Weights of a small transformer language model: tied embeddings.
MLP neurons of a small language model. Each row is named by its layer, matrix (gate and up: input weights) and neuron, and shows model dimensions 0-159. Each number is 500 + 50 x the weight over its row's rms, rounded and kept within 0 to 999. Numbers have three digits each. A neuron's up and down rows have the sign that makes its largest values positive.
After each neuron's rows, "fires on" lists the tokens most often at its 100 highest values on Wikipedia text that the model never trained on.

L9.gate72:434595454478408426519493455562529526488561518506449530547413520446553477457480531501456538531392439600528446462511505486527518486552410429562481536548551479572506520570513524538565513439569512550513490526595457415523440550565503430461482440523507550411404547482406562528494539475450449522541451421441503588509492555487588490550588560475380461454544592520549454508449535476501480476543571499518537516402521508539505602521509570418483524505522484556458477451550549531502439433417482
L9.up72:501413544514571511507480481457483528516458590450462482457495518526506413513590470515469510537479529540465482519479587505419448496457470549561563580424384387448533485605525513506467565572495548511487497439484467445487467444521573512539459522542411467493530472439497453478485507514508490400508636549528552421431470452555459324500446527438432445434410527440543539508619508569552489436510442575550555511515558501507463458477494523592470523485532441559457484508557458533449491494510440
fires on: " =", ")", " /", "\n"

L5.gate38:460492586623570468524473432497538467552380494485522444519572496398512426470532354556477617563473534441443491471523553471429536495518521525538522507484409479476504588500489471477439509493441490513446621404557461573542487457493438535552498494442563516396415484496522513525533583536474516503368433512514486452499499526530566518563518568480537496496479390487501427473420599453431495487553507510477472503524548535590495556496481491526400461495485477408532451488504462499484567454479528
L5.up38:513570650482537439464581533448532499497439615538508575527520520488547477400511497531500527588444503459370543478461505418424518411437570474484509528499386475496503451457527434505549493607446506515473514589518521464568562545477572502505490514529534558465482459502499389552487462463445467427425519614474456495469425557549537479530503546571422519526504471496569490456587623489420521546496575476539540539518544487600496555527516484485488483452457466497446510474405456463554473529479538
fires on: "8", "9", "6"

L6.gate298:473574600429523563501460578480484563437462522515496498435540519500537577481436439475571570548576501442492468444475530464492439486448512560477500515538425535573438487485490439455405564569550489488510538562421432552492441479368392483512474509500465480538491515530571427462481513547579503572407473400527528545461461449482490495514476440608548454541469437598474502503544524478521513513490582535557476425544561490479512560620521477464398498467478501459524496509506401479384487585556444
L6.up298:470442551538460432470523548583469579482514583506499517549498566450466484472459405426579518474566527517508507563552606386489560541552568439484513475487367473528567543394519385482587498424477511530512523528517446532501569493500509516573562431485529526422529471430460455574477477592512439527502428521541579484435526545480610509542500466505478496593481460509521494530467510476471514548487583513484485487490554506534558539579427485463381477469486391449533560598485543483551423506555475
fires on: "7", "8", "6", "9", "is", "5"

L8.gate78:476507511621562408366525443529506507510500454424506479497607496488553587511412447425506452522549551542469525464458571577482505605460402504491528447529458533450476482535448466479452483465419457584499557554527573509567534499485498431514527461494478462544458548477526517539510496445538480552426469556464521509628522527464494521566506522514501490485489462545382511456576457620561467466511478496469494515479536538496505546494545481469481539541583566375594454604483486543557500625569447
L8.up78:543431492556524411488551461486505394443564623459493571423596514517527541487527536448503551435480523557615542519422525613419455523439462535418553505518475481489498436510399488504462529441507504469462452526551569442484439514497375503515526480510523555438454536603429564500493469530573477489465486487476464531498555534406552514542512529499485581472466560502523438445511538473487547440423429525491428494558467497413544456446544472389529516610509638516488432518473483513470492505481557
fires on: "2", "1", " Ger", " Col"

L6.gate178:542582485591519473478517568500477522473509541485502462525459392517563507529547419431542465479413491449467488527590451492516528570499586473428546443481505525429467512471460462482411405530505463471473546423569477496470510462528529556472472539521450475470518513499477523457465505518538464633613447484482560519420478458506593497436444531484430528472438444514579506618565477478526440380503512516454607483475378530543503533478540464494400564550469460527614459569501437624493511511537468
L6.up178:589535464476402465498465503556456492527556612463555527505477493467569481457531475487526506532527504523570544602577443464548474397439590375449536489464527538401526540541391427518509533575528486348481452485489521466548569511529580487510508580505504518517525505619488548516475464451434543527567474521586516481546455461529486493553531521491478547488457501424542586556439512501541423530478561451417515392525431481507525484586502542521445534481471507575512450544458563510385512477581484
fires on: " ", "-", "ga", "ka", "va"

L5.gate215:506477528505525535488468459503536590569461458516547516431505501510534482505566568518436481418511553414431489394574510514682448506400505544487459485533437594523485465515596593501524590519518496524481459447433427454497495405552501514469466436497527465502459547510496515466440513426482582574447561413511501500474522520456563449521545521429486475545478509535496453480546486577522444432525497528509429342465434499613454553404543457488493542490557479567532607450494526502515442562510495
L5.up215:568495526488595536489492557451476490499482515577504522507507557546496644503450543498566484567454581496426537493445490433476465521601474505478542454602506432593538542525516515412504513498489502478452535531484436547543507601581453452534444471490580486560540488593577569520539453517540464508603412426583505588461573501513417500483491481480526596546558479522504372474479488399494453440484486458526510554529451549541424517485544420427455552478482476546511525531497435559642487521518517
fires on: "–", "/", "-", "—"

L6.gate105:445451480553500474467490550490521497583556445521462468567411483501564490591533516577441482387603536424489411500542382482573410460511414474476555492492440533581468491588492542447522493467535502529504422528458466396494461523574509529547435490465486490532526471529561522489440560445572507487533480543505420528339532515484540511517411449445509523564515500572501517617486491531516523373506448461544588485493491490516456517459464544530479553429536531583446549424499482588542461574479498
L6.up105:548503544587516522499542543424445615556513512640558438504524461357442515501562488442577370524473523473586488549523556467640562507521497528489543512501501586476487473427495543506520492508426549471500515470505390497503467457599478465472588500464474496502550498531478580525489547546490543549448515486535517532400474428471504605477574395461474506555425484458501424455540477560491433459493574388512464497549437539451470486443540490527505563464501519557511506483403494490480431462448484
fires on: "-"

L5.gate246:512387470509512486512507525509417473463481491646512549520515562527413506490551473527532530592466533442521527392573528494428536478486553542535583549622457476505487478554541477519547507498547488555627498539546449437547408553536514372419481483464460579437577508544448401559480605613463473449461493532474542470437467515547474472558569453454510531515482494439573421467515454489502483475460491483586530606518495515480458542460510517483503474501527458578394575544497528478514530461418487
L5.up246:551414550585500514410424508446422465453500458556546494535483503461584505451532477444598444525437470499439517471488514463403511477510534476569530480544514557492543447557414510501479417453539487535558458593422434458582527501494517480479368483447399493431522494460561480419523529556488511452482393502533482519490494495508505586545492518448527395449541446429540502453607457519472446511595514484492401519593542481497445506473633516554526473481455463460456436575480415523439514491567466
fires on: "5", "6", "9", "4"

L5.gate45:490458577417455578391524389492523497482590412583482535566487577566547552554518495433509504512568522539543543439486447514533446484527558535480464421498539545630476557577440486500474557504472444583502522419454532510456479490443496512464429443427544480459570493540469526514527482566505485556481451433484372514497476552456509442457513508476427546423460376457450470505507576430473476393539469469524465509533413594505449510431507491515456490538489558517513639493517546460469496525569532
L5.up45:440509508492520464583588461540506515499427476518463523466511533576474576522586541580485448550525510478500568546481499433487453469533567504548412414474491428572513491474549432540486498480483502573413566437514477463471556500446460550470586518401531492541512435431433384512514531473450544538509480496519473476502435544443546516503487508503483499436477485503469564381455557525488457488487539570454446491453583559453532463501412549549486457475577508537490569490454595272503404505569530
fires on: "s", "ers", "6", "ian", "ham", "er"

L5.gate280:579454620536535511454520535529447477495432469503529520497448549561531445584537574413583509509516529447554516355504491449567545483554525563411500470455522567579469482603454521516485500430413476480506540475554493521501483451444448414450418541457514482550468512433471542419605544498519532528530511462482593591477473519531513520504531492495476566460543471510452471502519415576500426443529483472575523589408451528416443514443592451469551547473436537524544482509502447539450558490480358
L5.up280:471533485576534458446491587540415448434419458516509481517507559438565425575463566453542415633485597454459508535449543521589479508534553498487502471428500539523493397460509605427471432451442598442501515448514437544494493478467449559487510583536500493512452457520496453416556597473479487478528571512533503541519533506534581484478445452581585492440585501468527529494590415539491460497583443475512464602468486439393491459416544484515598474434475532506508511503541486550504534520420490
fires on: ";", "2", "5", "1", "6", "7"

L8.gate293:471459465479449553449432529529534533423429482538467502451510525551441475469431497383412529467433546491481465473416473485499548534625440516413545579488504490513313461512511510392506539498425431526502539540498514546543513471429463421421521456420454423491530518525451449491562530452556535469483426429567569551515497485511547506435457528471513487516510499419438516479471554602548571461486472531481497531582500475554589604562562488537519494573585502473617495486548492560529478499511468
L8.up293:539495521550534621390522476475439530544466511545548509457605482503530549396505586510562442573431438514499573500466499546486553396534441370412505484478505424468503514448548458503440532426451474405431535464431447524541517574497548449507421470515428506527455506513527443559498536443524497490482482450618412431510508504506449573499423473487457558498549437463464524524586591471457472550503519431466418532586448495425473563462542488482531511509506617443533470480571462520497476497493571
fires on: ".", " \""

L9.gate241:471490591486523562433546486489501550498488470506537541515504469499452460511551509613431439424485574485505471498434485505553522464503560568473542519515442441527494573615522501486493572506492497522528460472473505562492521574536503491465495367530419407502549509455485530526491478454498482592483471439506502464531493463553520403496530585495504522543437451457528504512482584534560506480482502465470526415594565563498582630595553565471506449568643456456535651453470489409463478568383458
L9.up241:518446459438548558546500426469508482503480516504607543506484482545459491473452536465547517644450466468475505529557481472501443454550499504412500447485506605499562450490497453540538553560559485492499516541403430501543535449543464445470548428490554420491498436510530563611524524523499503514520458427601512446397554445540439525516516457476504513677496415554501430547580431544409499469447582394485432505569430505544451543475523471460441493414497493540531525486433479527528532428572558
fires on: " \"", "-", " Mc"

L5.gate84:485423495488571585424494456528481516461457526508433400550513536475602519460436453507515519536559599516520526499462460487418470491478539425414541538505480507528491532489511463462491515579506531628484639371477487502454479445561529486493484504446506557515518439529483557551522470498542486581524402440534521451581425553395509452445408557529559553487472465553485455609421559511403556493470567556484525498526502589599569540480467455523466514551512493410497424515516450449431496536526451
L5.up84:520504521526475555460491493504545536495511620442458407586517482487494461443437390537511524555501492457666501534433537428401478510499538433504470579501531492528584526436489528475582446486519558560443522465521550505489520459505461493500593467455478541383555476550497418555497475550446503478594509592448554535396485509480471539476383585452466487539490502445447503487468545557439599488515539479470583489479502550402639503528432490533471455476545497551431568457563486436516482497482512
fires on: "7", "6"

L6.gate284:400491526520471568489453438481550479548480468515490516489530595450513511521534444543378462524428491373484457400561505494579557480457458544460488370549468458586526456471510531509522526537479479504518502419427441510513423433550521453515436449514513458440497493468448428443470468454451458589574487479492605588483492484484497529428461501452501500474460525439567462527439501467463427312572453467579508494390498527499476496506567558519479561490525494483440490442452484627496487514477429
L6.up284:570592419473516504489462507602552529434503510500631464534550571523561465470492518453531441467453415492486546523477471452491448587541492457396492442596519521482532500476443531545387441600542585517456507478413491539439538477568458522502457557516443562416581515495456441520537486479556457417487508473468510428567533571527575469578461438505525422557502549449546441537474461469512481413492491445488479570453530469554507541511535558351525527487541414447455542439483529587521492550505446
fires on: "\n", " (", ")"

L9.gate84:523548530479444615438556439488520556499463575444512511549519559594530475470542505521554494468488574429489448418588457599573458507454475526546479519425432576552517527502563577569445476436555538451597518472464497457494454527586508427518465518445528540525453521443581558489507521437489528427601514567500485570460503480433475483525450497512528511532592476424509573542495564515618533503500503527513522473441438483551451463411557526421462506512528425477548610458483521614436386529515499
L9.up84:550525496530597522496596532446476493550500509487587511480502533517459538442569470536496425487432481421494424557593504511559491469473452559460525508440542487486479486411531505523492467550551448419514498534546599538476541511406414412499474500450563566447501473513541519458530433457552475578496457473523503511513536454457361493558521461535475562617494532597544471402489481546618412457466496467479494464534411608446505560437532475342516556473466433502573532534456495561482512538475469
fires on: " ", "-", " \"", " un", "s"

L5.gate296:473571488435544494499503353532465506439512520511456554505533603457520501543437395561470489502465529520468471412533555477468537477536482515457631580521433505499507447516538522601512437481548527492585488387468408591438434395548462427489543434537500537422502494461484504517542549502443497512501520479410610512456532503443486554583501442476572470403481517457464390538388518508542500418548467526528478539441531542517463528496565545483478518507531482476413451442453480603450476519492452
L5.up296:528450428479457443545471494553589508303536505551597396398499577470479496464510533534486417521527493516494507515465459504508483477569492510485528463557507465536457492553491530524522521571445543354388604464496539561480526447501489416390457628446401417417484579500521513439409495489541512509497542515478579518502488477566543448517506467455463486546521529501491530591489417464570491497567536531515469519518507526556446559471496500415488474520432451543495519489563513570429450513493465
fires on: "\n"

L2.gate198:412547433569547578455500447581420496565489538556463554464488398513451551499514499626473524416483514458468453501482547612562498478484533397477511517509513451538475622530506515406546503510466504550503497419487489499464571449544538532482454506511561468597508549472531529511497499445460551592517549567437484473405440531537517438522459468451412534506482501546460514426455531448553513489385546565519425461431481445558478486434560431394454488433482541489592445420457486593533517476455492
L2.up198:535465539478518547441490494488474495580493507536522499448456513519421513420470474464430470529444561544474496466466485482490512458427381476412525453549562630585455595496463490424439516486414453520487502525594477498536526487533441458465484531514565467509507495505433479396494513496627420594539533468527532533365439449542462435492533434476474461491440466441559475516593469547491520419577422452565520597523406485439437431513569438395521520470440426507469516520511475526451527569518477
fires on: " un", " dis", "-", " Dis", " Un"

L9.gate313:573464486530509484349489510461415544411504462555488582559512582588464600558451474482393475487464487490433382429476402554568400508496393444457519455467500509447428551587480483473419475483520527522537540482481575562519517439530482500525503437459409451550476594489562429507540499470559458454544467459488458460543546448503492527428514485493498526417571462471543462558509475506440486478524503544571531493530488447548503491496600466564507468529595388473566482489481473506453511488456401
L9.up313:427456571480503545481438590517503546547557489487551525557551442462508522515446518545454505493567416441522496471402574545504469422422454528533575477428411504546547504401460422476543573563439465499450440417519453495535473455476487478573529489517474504466444577472414427504422471459521475526536566519576490553498555507519457523492487497559459566479445451479495489586611488410529405549451499523490444490467466545498656516487577501470502526479478509458643477492462548387413558495501463
fires on: " The", " \"", "The"